{
  "num_hidden_layers": 9,
  "intermediate_size": 640,
  "norm_eps": 1e-05,
  "lr_mult_down": 2.0,
  "beta1": 0.95,
  "max_steps": 10158
}
MLP neurons of a small language model. Each row is named by its layer, matrix (up: input weights) and neuron, and shows model dimensions 0-159. Each number is 128 + 24 x the weight over its row's rms, rounded and kept within 0 to 255. Numbers have three digits each.
Before each neuron's rows, "fires after" lists the tokens most often just before its 100 highest values on Wikipedia text that the model never trained on.

fires after: " ", " ("
L3.up236:150072131102104093139114124157118147100105070118130188103146166116110157128154146127128159165121127142127133121129103123113134141105128145140134130134132068095102113176127105091133145114153114109149134138128138112131160162134146105155152136143126055132115169138122146163121139074119158108095159138113154134097152095114070133136145110134125140165093156109118122115158143141176132113163132136118138145149129131135113155097176121108154168092127101160126148140097115099139089156117103

fires after: "20", "19"
L6.up174:139107161139112094106135151118085087095129123145131121130153138159139108176145114133146145107120115155143093099164124132122079120126126162160097148121134131149135102120120146140160100141164111106166142119095101122160169108133106084105154119162089161116136146113103156134091141116126143107138105127142093133116122144104130192110168124123098152146151133148149134148108116089137118138071099098171121112129151140097138093096134144178183086111150113165108095129143098125174131127145148

fires after: ".", "|", ".\n\n"
L3.up581:147143076104121111076134143108142108119123138106143106130116135084114124151107149120132122167163123119117145146124130122118124108069126147129111094120118163173150133197098119121174152128158121118170133175166126100090087147173106132151112111134115108149168145152082129104093126131138121120138106112114154142104128127166109117123168150087111155141148106159142132150124136121125113091146138133154099172195134102178131124108129130120113108148135104118132124092144142191130107097131109

fires after: " "
L6.up503:128118120122133109122163149156100144081114166061122122082117140109110126118118123158134132173152118117085127143132124168151182155070190143156146136167126130119129132151113148110113147117163125085129091139112136132111117142201168103125133124150136149124125137163122125093128154129100127125105121142152094139117117096154100172143078146100132166153127104143124087141146134103106160105145116160132157123123160156120139145159129097116132170137178117128151120157124121109143102117122094

fires after: " "
L3.up597:115102140161134145179173113113148136116134125114114101110096129135167151155144109177141121128131092134107176161107158136116118114087125142154106117084108154100183164129107133096062147086135120159131123122111146102124093106121092111142125118167094141138134136121119091117079128136140128111132126158135120134133154143124141126132173132117127113161127122144135140158143165124142114112129147136147154075156118116148049104162163099116143106165148126155105087128121161092112141117113086

fires after: " |", " ", " (", ".", ";"
L6.up20:135104128112114122156111119149124103140130145139096125113191136098126165115134135133131161133162122131119135113070113172092132093129119150109142080196148082103135110147159117111126121113144162114120143127105129115127097109137137147161129120137097134133125110124190096106113115135097132171098142166170136130091088173157106124100114141143121114150156110109125157101097102095162127136122169092137140100153165118112112093123114147133104118151140078136140105139144167155109131191109120

fires after: " (", ".", " \"", "/", "|", "C"
L6.up207:121172127133119144159111125118184123160121132125118146086113166112146057083138080159112131155137147114081112110146173116115157111115127091155094133090094114158104125159157120128095165137130121123156132147127140116116131141113128145170092137122115071093161149155110153145149127106138107173118118158143153126148140123144151139131130130143113119144160123086146114100121135125118095106155135149133157133156128145117135129114139128127105093164117109077158062140116125112106199108137108

fires after: " at", " the", " under", " an", " of", "10"
L6.up189:148104120167135130144125167091124086160134131127093117112132106146166160125108126146153183141072132141128123108101168119121149127086131109119080137098113155114078110143090121137111170149136097120136130154131138142148167107143153138077107133175130086144117127120134096127128098107148113159176142134153138115151157161106137104151153149140131113128115148189144103159121106078099118089097148142097106129139104103146131150148140138077169130129140119086106150115129147147113118102111158

fires after: "20", "19"
L6.up621:131093114155078112116138147114092128135141112155110120114103123088142093099131140132158109117160135094176111090145128166120079124098130136128137112134150156139161122142155147128107147179121141070129122098156129103124164119135106139123101120098157173168152102143098150090171133065114137102172109111132117111144137105116104126154138125154124127098150149157111144141116150124136087144127152106152143125084116101112165135151104122161100122110109148142149078182112151141139107152141084

fires after: "D", " P", "P", " T", "M", "E"
L6.up389:105075118117119086168131142132116082150106133102077184105141078155110106128132147141128127163147102104125087135116108114095090108111134166143139117101127100123143152199146141150148129155151144106120109134143100137096130095128111123137138171122135118121180132117116105117133160122122068162162171149177093157137153111144117109159165166145115131127142081089137174139119137152088153143108116123141130123131118088124105121117130139129107133100144138137119127106141155094146166114123128

fires after: "19", "20", "\n", "'\n", " ", "′"
L3.up513:146110121146115135087149166114141150113150107098111172111160167058153138148142082143157148139129120121120076080107170179111102092147102169124104111150153097110106129148103116154138080183093087087142156124152117100127122116118084101089128157143114134161114129107129140121126137114144128133116107163101123137133142099134123131129178133153155145137111115111098109121167152108112092094117134147115144149164149129136142122187144130139123087113125118132123113145140151124123136137173122

fires after: " the", "20", "19", " United", " Ch"
L6.up620:118089104155128085122115115127114155127145151128104137120115136128134146125138125122112158123108113128105130095132105142117135131149119103158163131142148159137081161101158142144133115119093090104132170154157161079112145117128112134137104142103139142128125130139060149140151141124073116111125094132100060159109159112125127147178130114113150119108165131119179104135144156109165078168158119125105126138129106138164091149090126139171120101095110091143173099181128130108167132111100145

fires after: " the", " a", " con", " The", "80"
L6.up515:127119167123119128096122135130100151126146164122070125101114089122133105130116150121137095127149116141129140114144138182119151107128105133167138105175165107110140072151139142124100157141166102117113163134141155120149178181151134113089108115142127107151143111128107111151097140121159107097146123108156116103075123080120126182143135123112165091135165148103134095113156144129126110161097113140107139103102107139176134130115160108110110085158117091068098091155133121141132117123140142

fires after: "20", "19", "18", "os"
L6.up358:104137157164150144143150166131144130132138079119137123132108123137155154124147107104120165066119118102093136153153157163135093114122137128143130138136175161170086082133124126155138116159137131124157134153100134113134131124147119130075119112143144181138124109111103163134112186128092157121162083136135147113130092103124128148176103128082129098120074142113110132106114108158111128168146109099153144081157126066100128105115150150141159150128142116115143109096100114084123140122127132

fires after: " ("
L6.up177:135121185105120175154112083096093107147119141159082115125129111121131134090159145116102146138128141125090131106161174190160120097139123130157125100116121132113110117174172140117113174160180116147121166158127104080121128114118097079141124134116138103144149122139125141100092115153125111156082097156099140119095169136105154091129124127144095169131136111121115085137117144135135141074108121144125132147146080120121111145134143127140134098134142135165136118119112147131174125104106165

fires after: ",", ".", " when", " that", "\n\n", " "
L3.up99:147090115136141155133127129168102127110116079165171135127149173124174160156144181134164112140134092143147120105095132149109135089116109123153120123117083145102131144160136112102159129135122070148139142113131150112145120127136165117124149128114112114128113149154164136106127191142095100105126081184135161114113128157127106104102120112156098115140106089101149125122146105114154128121120145102171154106121140097156138089124101101127083076151128094110138087088131131142141096108131110

fires after: " |", ".", " Ar", "-", " r", " C"
L3.up383:108143104103112147111136177109119125123111128094119131155121168138157148136089143144090136163118094163131162103117118149118121113134112098144165104101102180139106139154139127132180123143137134199171139107158116126083149123118129087157160092111127133136153140119151137133098123151078158106129104077147099130061120089119130150104111124133145158131083133125119134141140149134117137106103120125148107132155160119149097131132126137134168159131164078147110108098096136189142139110110119

fires after: " the", " to", " and", " in", " The"
L6.up602:106125151196110132165095148091150124137114131082108105070128125100058160139146151130137129108180102179111174127136141157156139122120142095147125156136146132122123109173125145136138164100152139116142156172120133119130167108095108162122126126138114140141122106125110131151134137106122077136145122131117131100089136110145141150123138137100144112082109116122132121133162124155119090099131145140113112118123116081175116096173135154138099173149130107116132086163069112144128097131113117

fires after: " c", " p", "p", " var", " P", "ent"
L3.up146:101125144141110098158139136134113123103136116122117150116153100142110116054154150126142139139109120088140119168120166139111162100125134120130150106147183162141129104142091143104143127140119121155101114166138124166149120113162130094148141108144098118131153132086124113121131117094096121173127134164160130131209111094122079122144094104115184136146149093131143199127128130124136147134094145140108125089115121157130122065100120133123101111149143113138121130119154117132162113086171109

fires after: " P", " F", " p", "F"
L6.up226:113109125159135105114122144106112123119129098112094103098117117139102110101137136118147151136121120126167155113090139138115153093117103142118162092100181107131093106167170127116123139089118103098134148106124130100120136086097101088116154150148159109113119160101120137154172101149166116147142173151169118105111113126121159116168130141091117125151112120124101179163102133174089167153141117144129153143134095142142108125088128082141092066115131158125167119148153143130142173099135111

fires after: " K", "D", "C", "K", "J", "O"
L6.up15:127120110111101112140130133158103135109108148121040115118138110093148124090152136123163152155107138139118095130133115129161144142097126107114158097104159100163149108122147117108145139125157096084160143141151157113120146105115139122171126116087119071111159139130138145136108132168098093167201128111135143191150125125137129112145165105144089142134115103103120131140103115129104145196131085119123108163154101144117124134139122111114117137114175162094139095138133139171127125143109118

fires after: " g", "F", " G", " P", "G", " ref"
L6.up43:142109107117067116163098165114137154094124118088142119121140131125147126118147154122121167112144144089157112134132199111106135136088090138139143105138170151141105143136118102123164134133123107125133127096119154121084161091146120067137132118122107118137132145088117153145137097093117165106142132123090102084191134147157120091150130124098151121116142108110155158120100184138137149123119125096121141138119138143127133139136079166131128117165147140148188145137175130141181116143112113

fires after: "-", "|", "\n", "=="
L3.up422:137145150143124080107092112114124113119175164158124130149129120125094136168104097144115123120125116146153113139122145150078116124141133092107135122094135163156118100122171102091137140129115125106205114166165132149126116173147117107134153083138127161113130099137129099113161113194103145102100112178124117145134116089159133097130109132134147121150132109103145083128159106123152075088136100108139118135149087135177128147155116153139116065156157115113133133150123139121133146112135151

fires after: " ", " on", "On", " in", " to"
L6.up492:124116151116111134137114151142096169090092120070085094108118136064110139124106133139153149162124104136134126182111115143136131092142084128120096117110129140123093102125113136134132147100106190160153137112113128139149173130154107139122131158181133121137122109071139091144093090143082112165146130128165119130154146150146159126157127141156120175129091111133135111133113138157115108122126131133085135154166145112142114130120142062113137134097142134112182112151128108130170130108100135

fires after: " ", "oute", "road", " JP", " Railway", " ("
L3.up58:177138162103117095181125106111115150116137092164114127160149111125113077144144104104100150142114135098107108127164143101106122145184123136166113159143127134149128142138147106064100136097135152101122116137098114102107128131113144108104144152128151051149126150134109146153125111107143114151074135122145162179116148109162133096124122127118064114140132149154089152137148147133141132135105142086128126137145156158092115149124101130173137146145128159157150093119084127091127129139147143

fires after: " |", " S", " F", " Top", " C"
L3.up15:168169140110122131100124099105125091116121126165094193120102117131168144131109104153183151167104128097090059139114124084114150130142110107147158152127153127159084091123125177148123144102111120126186112120115139103095096128147122120080144113134115109150116133127143169121116097159144105127191153123125106094141152133153133143135147104146145151126117138094104153147115136114111141126155111109100122141141132132142145099151132151130087134080116121109105117112130141182137110150119163

fires after: " ", " In", " in", " Que", " rec"
L3.up295:137138171121168117128141087143124129133143115115111162079120116107124119126125131118106087151135127124141138147124117160140150146104157141099122117134090090147161124134132101131094135107114145113142089154095166095175141069133105138093148146143131168087146123161127099101146143139130096184111109156153116182085122142097113079131130129139145132125164113138120152135114108115141121156123102122158131135093151148099083157124112112149103132115158104132074089154109079135157165082134096

fires after: " ", " In", "==", "In", "===", " the"
L6.up234:152103109166112085146165134131134099128161104114108132108124148122155131160133121085118133117150137130120131151119144149132130084101118089135117104118112063143143129138134236139070175128182151147117130136117151142143089124167105121128080161131114077120109140141125134092140163088135145153109164140164119145120161145106110112139132125144114136146156127147150113126165123129143124139134162146104082153161119124119140151153139129118093140096156135119128120160106098083120112138145110

fires after: "|", " \"", "==\n\n", ".\n\n", "=="
L6.up212:067117107133144121147129136150123119131130133094143130120162148130118154084088129127145153153119117092170103138133153135125134113113134124123174080109174150128128102139124115106140140081113115122151140167086143186165101151106115103144133131124159137108134109103087143076167128154136094111128144151132140143117114160109052078172137167188144144138162105115138120115158096134132140107122141121087104136157114111146111127113118133151121110156144133091142112120114123139185160112100139

fires after: " p", " P", " St", " No", "P", " C"
L6.up93:148128102111144112129109147158133152131137104126172120101136138103178093081127116150131145121143171098146154150143179143093163140121093108130155078112165170142132149162145099111120118133122082139166084136140081142124104082141105128120106102150134120143107143143127107124139101133117123131127163113141143124139118133149129121159111128134115163157129106157124119134104046108091143183073136130113107114118110167142107163120156119128128145097168101103124141138177146169150108148129152

fires after: " P", " +", " v", " Ch", " p", "2"
L3.up75:117143100092098104158095160084143135128131101107123115162133114133089144124162103127116112088091086128095108119140118133119178124144124163112112149168168183146131101152168112117163113152144130116168108083164143116106126122134177154122102159128155114108143068079131098107128124104130108137159116121097117104121167143094121127158103135114156118104121115104140151103133156166120133158168173100148165132132131123136152151143127125102087107109123117108081121134122118110177142119138147

fires after: " the", " The"
L3.up546:151075116147121142105127166143126144105103125154124100109104123136140153178137130150141106139106120168127113102145118115149139114148131093157132146122104151114112096114150141164129168153121121138139120119184153105129157099133087112131094095122156133106142134121133117128110152108065108119100105126179126125087140093100121141157129144098115084127124099082153127132198156145135100137151141148113124114098145113191129112145128102142083149134152106124126190143095101142158099136086160

fires after: " "
L3.up526:128137147127146143129126116118150129094128151096104147137098175102104115178094134147146150138136109117081134171100143148118147124115122159109112103122112107098136114132101141129117131071170129174148132135119184132122098111091156094115130105157116092085134158136087108144112129144111156118131106136144169132127111144136126105133089124167143182165094063158128118114146187103170148151134121106119122139149114137122089089139157155118179134120153131105105106125135121095125162087125132

fires after: " (", " S", " un", " ", " H", "-"
L3.up264:108149173153105126152161136137134146114133152105137109128107122161139127143124134171110194123090086106138115154103128139111142152146158127128105115096125096132164132155151130132115115123110128119136169149126164096107081159124101107115132124149124071151160110120143139138133109139140100081061105162111162095085125123144123094140159146136133153131169107110083151051150136136140142120131113159123144133102124108139137175153173100129128116107129123111130145161141178149095138125098102

fires after: ".", "20", "19", "W", "22", "21"
L6.up450:152135103156127075058141160140132117108129120160163132114106163123148113121161154150133129159088092121120060134124136183128104115147141131152090152120148101146108184174151132101150135130135143090110104141154112104130138123117128103147131108126146133137121132108141167104134144115155124148123122117125159113102119104140152156123134137131163131085102125103120133158146149076117113101161112165089143129130109120114162107159138131136102097127186142143092121098111130120160054111093118

fires after: ".", ".\n\n", "B", "=="
L6.up197:127118106104130127107146141117129115122112154139136163127160120092147122108090120108167182135153103108176140150115169105134060116093119096125160086121128139154117167130147116138115160131147143130153136127143137126126090153121095078168123125105145114147140137119165141144144113113101134135097126119185149079091124115153108133124119150089168152136137148136141107138139131136084150090142151146147164088186139127164141099160154117104125137124123123112127113093152100105122079071160145

fires after: " P", " F", " f", "P", " C", " app"
L3.up114:128155106134099128135140151106101110154133124127152099106158062163132098115102149134128112133112130098091126126138140123080123129117143104139164070114147186139133113174117122113086144100115141136153139116110139110130101076125131139115115163144114122162125169163103109142126164140127091206161143150116095111158144076142112089152130125120149155146108149137150144104156124147128162175141096095118120113127096142159105149118157164144111139091111123178132125143097107116123134132146160

fires after: " (", " ", " \"", "er", "\n", ".\n\n"
L3.up310:161109135122150123151129120106133160098166121144118149130171154130181154128123138126127159123147158068108175160140109104129151126107117175110126104165139102080106133128099126122143097122134105125153158158098174131138078183182142112122132108114133100143088148137142122145100140133149170117106099089090132131105150125171119105137140143130153118162116123081141106110137093125165101113128154148093143133146115117129086135114131137130152147123122112177090094146073142120112104097137146

fires after: " ", "-", "19", " ("
L3.up288:096069141124083090133160135136105144113157123145144091114117126119155150140134106157088126171130126127126099123104089114110148121139169126150149090167154116092131157139167171090108146094114136174185098104139121085152093137174118106096173142125122114097157131122102174141096091141142151112128091151116161133126132136159097126143137103102112141112131179132140137104115118153118091108115125123103151111161147126126136117131186135105145153104150155123152099115111122127120132132092153

fires after: " P", " D", " F", " Rel"
L6.up33:111093155147120103131104158103090093129068098108142109092141132149155118122131181146120130130087139131149099170074131127099104124117140125140165176091130136175113104161108177120134155141135117062147100160122152099148113075136136124126139132134160136100122128122119162099099155140127106163105110152134132105144169170165121121164093141142161176153147147093125114100100104106142142156151144097129104148138150118138097114134108161121112117103145117138159142123154119130121145151129119

fires after: " ", " con", " ("
L3.up280:130128181117159149113132116121132118099092126119100112104153125103106129179130128123122167191157105076089152117103133142111130090136148116106105160145141118129131090166155142097102125111122114134125146147108154127133094129170159119156128118085128070122125166138144136132122137106118132109081143145128078153111151185137146150127109124137135136098100111194164085143122139168162156096150127135121123131161122165129089118119159140118145151137100090113117137106145109082136141103120093

fires after: " P", " p", " v", " $", " t", " T"
L3.up440:103102156122105107147104176135100124120109092153151118116166130121134092125113124107166139102138120126134102123159134104118145115138158107123115058122154165153148099132142170138136152140141103153103076090134101140109091091145110137101137101158124124091095119055126119138142119136105136102158181112149127105095146146107147135122129150136131136138119102129100156129101125110127159146163087124114161112113127156139186148082131133175133103147162118104156119123127137176158153162156148

fires after: " ", " l", " L", "il", "l"
L6.up375:096149180123180136123173168130126095131156138124097089125083120105100124098132104130109160155158124112121110126075186184123127117172096167140101152157142146131152112147124132131123116116134120132129154121065122091108090110102157154136122111140109107125177173173125136114122105132124119099117172158139143131108102125118132084113111147146119149139135109163088115150152148103164148150123171099118106144131075154143090095119145108128148121134120113123152146127120141115114134124110101

fires after: " |", " ", " —"
L6.up488:128085156129105128194097139125099158102110126156095159149114100147104130104094082173097118090130137114113113103092155119111132163152139142124201120166142135125101088197148153133149101143088150106105147115120129117135115105134133148118142119121112152145088136129171106099137086140127119148140144159118094124129118153137131138139089137158071124150189108117128136113127122124090116139119161109135118106171137144166127096162147138141151151089148110129131132142113089148126147130139127

fires after: " |\n", " |", " %", " P", " was", " Preceded"
L3.up428:118140129165116122072098134157086122159128150125164140123161105080192119147121128146114118135143128097095083127086146117107124140182097140141170134146111109164093111125161149084153079104121098101150106172133106106128124120115151071123182080118128107143163134164131157118120109133099088116164132125155129120172129145123146119117155129109118126148159147108126134101093179147131134104121124128147123127167085126131154161153157138105144124140126109144145120129116111157098146131129114

fires after: " the", "20", " a", "19", " The", " is"
L6.up187:125162108140114096128143125132157087113125123126139166109144129128140117139132072120136127131113115137098149132114123178121128111135128100176146103129147132128129105125120104143144154123070121104166171135142120125130127115149121120099070132112165118178123124062092131157127138100104147146177127139133094117124136080098111103144141094121186123126136121085162099137163136133105157096155125158129151084108162167148156165153177098141126106089145114153132110088109165126129103106099124

fires after: "|", " |", "-", " Preceded", " –", "G"
L3.up275:089127123129115140148138137158150144127105188121129125166098107126105106145125113133105141125103141135136130093098125133101126141125127151120096154146140165154128164146172129100113113099150130096197131119160117110125134132183094093136132087115151113105133080150077114095156123130092169149158091136120093118168163083141149102144124159114142108113125137154118141141074139113141107137086102125169097086144126122118151184123125108134152152134125135139174102111106103169151129133112109

fires after: " ", "20", " |", " No"
L3.up144:077120147142102115136095150134185123088161142105155134129090131105128117133134147105112113116069180102183117172112151119099102100132091120108130103156094131150110076151126164134118096140153119120163103170089148112098162140141117094137132148142128092117111153118167151134113086132120140139157148143145106156147110161118131152156137147135113136138109091136112130128127106113129105159141121144105113143149114148120154127123140128139132115125176119074159053146091161149149134132147119

fires after: " the", " a", "-year", " an"
L6.up353:131128157119148130124104131147127140141123110100087168141152116161121143107123101149164140132132145093154141085120155132120152110107090124091157124140127142129133137110183130144112132189147114087081131141115121077127166110151114132110104104116186119088152108117117138136136136082128102156137151160158079102152161155101109143161129142135153114146120096146141113108138140113141129129173121131106164124102107098159134145112125167080098154090169060135141119176152123152118114133128113

fires after: " ", "|", "2", "1", "15", "3"
L6.up485:160127135127124097141140146157136085111148128101091142158108140111111126128109124122139129127149109082072161077154141176105150141117136138121106142110137156179121127139143169096129167132181077116164100104132131094118117167183114114097158148126117126118151167157112136115129123125088146141131090100133127131123133115094116145126135124136144130097081079125188130130151114163142129085140119142106110201120150155143128118153106097136118123139113124165144138132102104104166129135139089

fires after: " D", " L", " C", "\\", " V"
L3.up186:095132164137119094136104154134109160102096142130137137104131122125142148139115144134111188160102093104129124083095132142082146136106150162096132120112166133135134108186147125110151157116155110128138144099140110103125111102135122106096100155094142091135136204143130085106141131164129147120113081148108102126133103058141122119145129139149127156138138122124143141078125142159103152142124091120145124127113145129147165148148102104150116127095171145120142108115173170079139180131141125

fires after: " L", " D", " H", " Cl", " J", " Don"
L3.up234:107137124148152115138170147109129115120106123105133068113144142103111126120132114175139172152103130114099129118120110121135143093128119154135199107100154138151168143163119142099150145130101193141110078116093147122132094159118091088119130118145161121123153136151165143169131163156154096140076126145097182124116085107153137095154144125138137149160130137139170133135138152122146142124157136131093127111119128145110107110107065120121094167096130097118100120124135114133130145099093100

fires after: "."
L6.up508:128127108170110128104153103141157099093132112160138167149152184127208086120127108116155122129107151105113160143135151147111109096135124125140115148128136129146151096119127118085155115149181108122117122117142143138100168125144098121129132115166143103117114156106094129103103146133131135103142101141128127146116157168165114132114138110163152149142135066097117090145108108111127130141111141156177129129158194129062095098124127127146117141136128153105148075128136127112127072100113120

fires after: " ", " ("
L3.up239:122105157122137114152147112156139130136136182094115132122115153138132131173132099187118178124120099113117081133079130133119137110139070177135102097153171121114130079153147118096103127093113139121167117145123141129116133127159140130075170104139134095129176138141102122116141116130112134143097094154122155150078135140157104118153131132125154187136104101115149135110166158158165145094146166141110141119112127109122115165103121106108113153151128135142154126156112170113116147138078149

fires after: " ", " a", " C", " |", " c"
L6.up80:125156108111144140102159134101143143126099149125105151125114090075144110127134079157127165222131182102131133143077111124078144118126126111154128118123112129140099154156132133163138128090163134090116137127055116109158123108157182116105101134153140086149148144099106126145130093106136134123114110128116117094130102132143117176133144122146138182133118102133150150104144107106098136153138134144137128091156163137154157140141111134096135153116136123146092110089121132142127168151140114

fires after: " ", "19", "18", "20", "\n"
L3.up109:104073127152123116159174160085110147110108107123097124126121167125112105123130139138125099171161086165148102137143126162115131142099138134125068171110155160125116099129114091124131148140097142098146096143159136129105140115142103139140129130147162133096168128136120133147067163144088103112129086176139132142150103137141171132144118122153092099090121106112150109117140111160130126164111127069160106131141141120133104137144133122154130143115184135106154122173075133125151153151135106

fires after: "\n", ")\n", "=="
L6.up625:122125096098127143152107096124126162112140126132130136136126095133100137162172152130125138146131102147163077145154155130101122137127087118146107158125096122146156167118136143126149116099121114097160096176110132151126098147137119121131120144173169126072132106125124093120106130145119171166148114123163098156121141143172132087155129122122167117107109124162120044143115121115115122112158143167119129102159152174106137134077135156116115110114110139127150120153098076142165088102091120

fires after: "20", "19", ".\n\n", " ", "."
L6.up443:142105138141110114116146184118123159101187148125123118105128146122123144148108141126152160167151131144145138109141151137134108151105146125097112100081140164163122060146148155098112154117124093161154129103115123118118100122129151108151106158142150119086134122126107154135109094150151138124146110124104150130134112110106128151177130139088131123182144094092151106142107094100126107098119134133148113161130189134132145157152161127145060084097163110120175120159101129156127156139123092

fires after: " W", " St", " C", " Dr", " D", " No"
L6.up79:163156114101162099125111128117145118131127125101154150126127124116125105131147092138123194139154076112132131127102112114118157095139095155107150086129143119165135096148158163060137119121107112114129161099100105133110163141127099121157108119131170106104098146085090082122163156132117114151152141107112137121152194129124105096157162098114128147168138095145148160098130124143132107140100126130114097164150110163160133132109162126109093154111161083134123100118125137104162139130118091

fires after: " B", "w", " H", " S", " w", "W"
L6.up224:130161125135129119097079140141098147103159166125098078106077145093127125143107174122171131124113074139133118143158135122148124108175117156142171130166123177138140119147104096146138121127104132132090118138129113132056105126149074122144171136163122134141126097080120154115092163123090119126173132101112094115110159141130138146148132137137146144130160092126114113169073138109134161117156114122164160148109144125115154164121101151154115119124159133117127121126095139115140086125120130

fires after: " ", " In", "\n", " |", "==", " a"
L6.up601:137124115130125106105128130108076160149156150108132101084153081142121150121141105136130172139103147131139172144133185123140161142128131124135156097100111114109155110147117190117139169149127077113156140149115119126137099131110103125169120099129151149138124129140104096157126107130141106153144135169178101128092127116178133160145113123119146122132160106107105114146170122152114089143193127109117118100144156136113115114123100082131084098104132103140156086136081127144131150149084159

fires after: " |", " ", " +", " −", " ±", " ("
L3.up553:136139145096100102118106109133077127186105139098156197135091097132169142137144100143131116149133171105132156106129139125080094142163110105184104135162150141117144132165144114089121123101197131119126148113144128098103136129121170103148090139109087098133163115163124173116140101154152106097137119159135166154099143104095157139127104139097126163090160150129140133089116143120103089101148120130114143106137112099132120135116141098095128123133127127124131118141140147154158127102144115

fires after: " ", " N", " in", " the"
L3.up82:114101151168146123121124113116116115123134143130101127129130118110122131128112120122104144103110081175127129124118099202082163114102151139140097118104144140107093108110159149122137120132123151136146137111148140058175124124118148121073082145095101119090142110108135152160118137138128113162135142150151075154118106116115104143141163101161107137106132126118133099144115158124157131154133153115174167081110102108147142163122142130105136160140181149167131113154083197122146158128128116

fires after: "20", "19"
L6.up81:125129185125173120105147158126150114114123095109089105122169154098149114135185101152144125095128081141125181078128153157158118101139094131112124120131142103170080107137145154141115101112152160110174125135123154153146110116122142128107119135095161156139126103140079128108108103095123124106103126103132137119107145152106104157108150142141122066102124148094125115166119127138127120155153134120127122115140142098183103148164105133174097126116119170104151114187129128113133134151129162

fires after: " (", "19", "20", " ", "–"
L6.up191:142117120102158170112110107115131172108136123111076136088174114087122168135142118106130129129107142115075101103097141168155126160113128102124131102123081113105163162167111116132116142130149095162133135154156144101143084138151102113120106149133149085114163154107098150109111145145157087152125113162146175157116130103123146133119149176120122131133122119131144080140109121117141125107134095147120167132150126151164117136103151144112157048163143103158156139108115154115164126130119151

fires after: " ", "1", " |\n\n", ".\n\n", "0"
L3.up222:140137152147121117121172151113108096105062089084080130084120122132146139132129122112110147120105127088105109132125096128139187102147170159155120109171168155100151090154130174154170102127098136146115136138119168120113137100162123100115137156151158127144148082138127134115157091118103121123151110114127080134138126108134102162145145099134085157133106087132101149110109133145162172125153118161140138136174126148160125132167117102134145143136120115142101095121154158122123152132091114

fires after: " C", " S", " F", " L", " Ph", " A"
L3.up173:129146148130133151122099146128111121100159116146092135123102136144129099124077147090167143085096162108145085179129196091113142054120125111126150119099123161141126120141145149126135106150115107091157115135147160133128086118146109132086120100154116096145122138132116153138125126166159108125152135128147104081161126136171119116146132092136159115158175122144111149131147086155123130130196140116077130149107116133172117148115122120134140147085087149112131130146140113128085150117125133

fires after: " ", "19", "20", "18", "15"
L6.up118:129112135155117128102129124116154144076168141132127120084118161102155136174137141146169118105121086147144118142075157135175126109150153151146112133121097133153100112122147064136125100097135120131118128116156164156117126112153124137078147115153148138073107138172101135106105144114146110149095156123124124142103180127171123101140088122147149142105087095125152096184139149153167151160172147126127125107129126114112121113119122123119101097127115162135125119158097093130166136138078135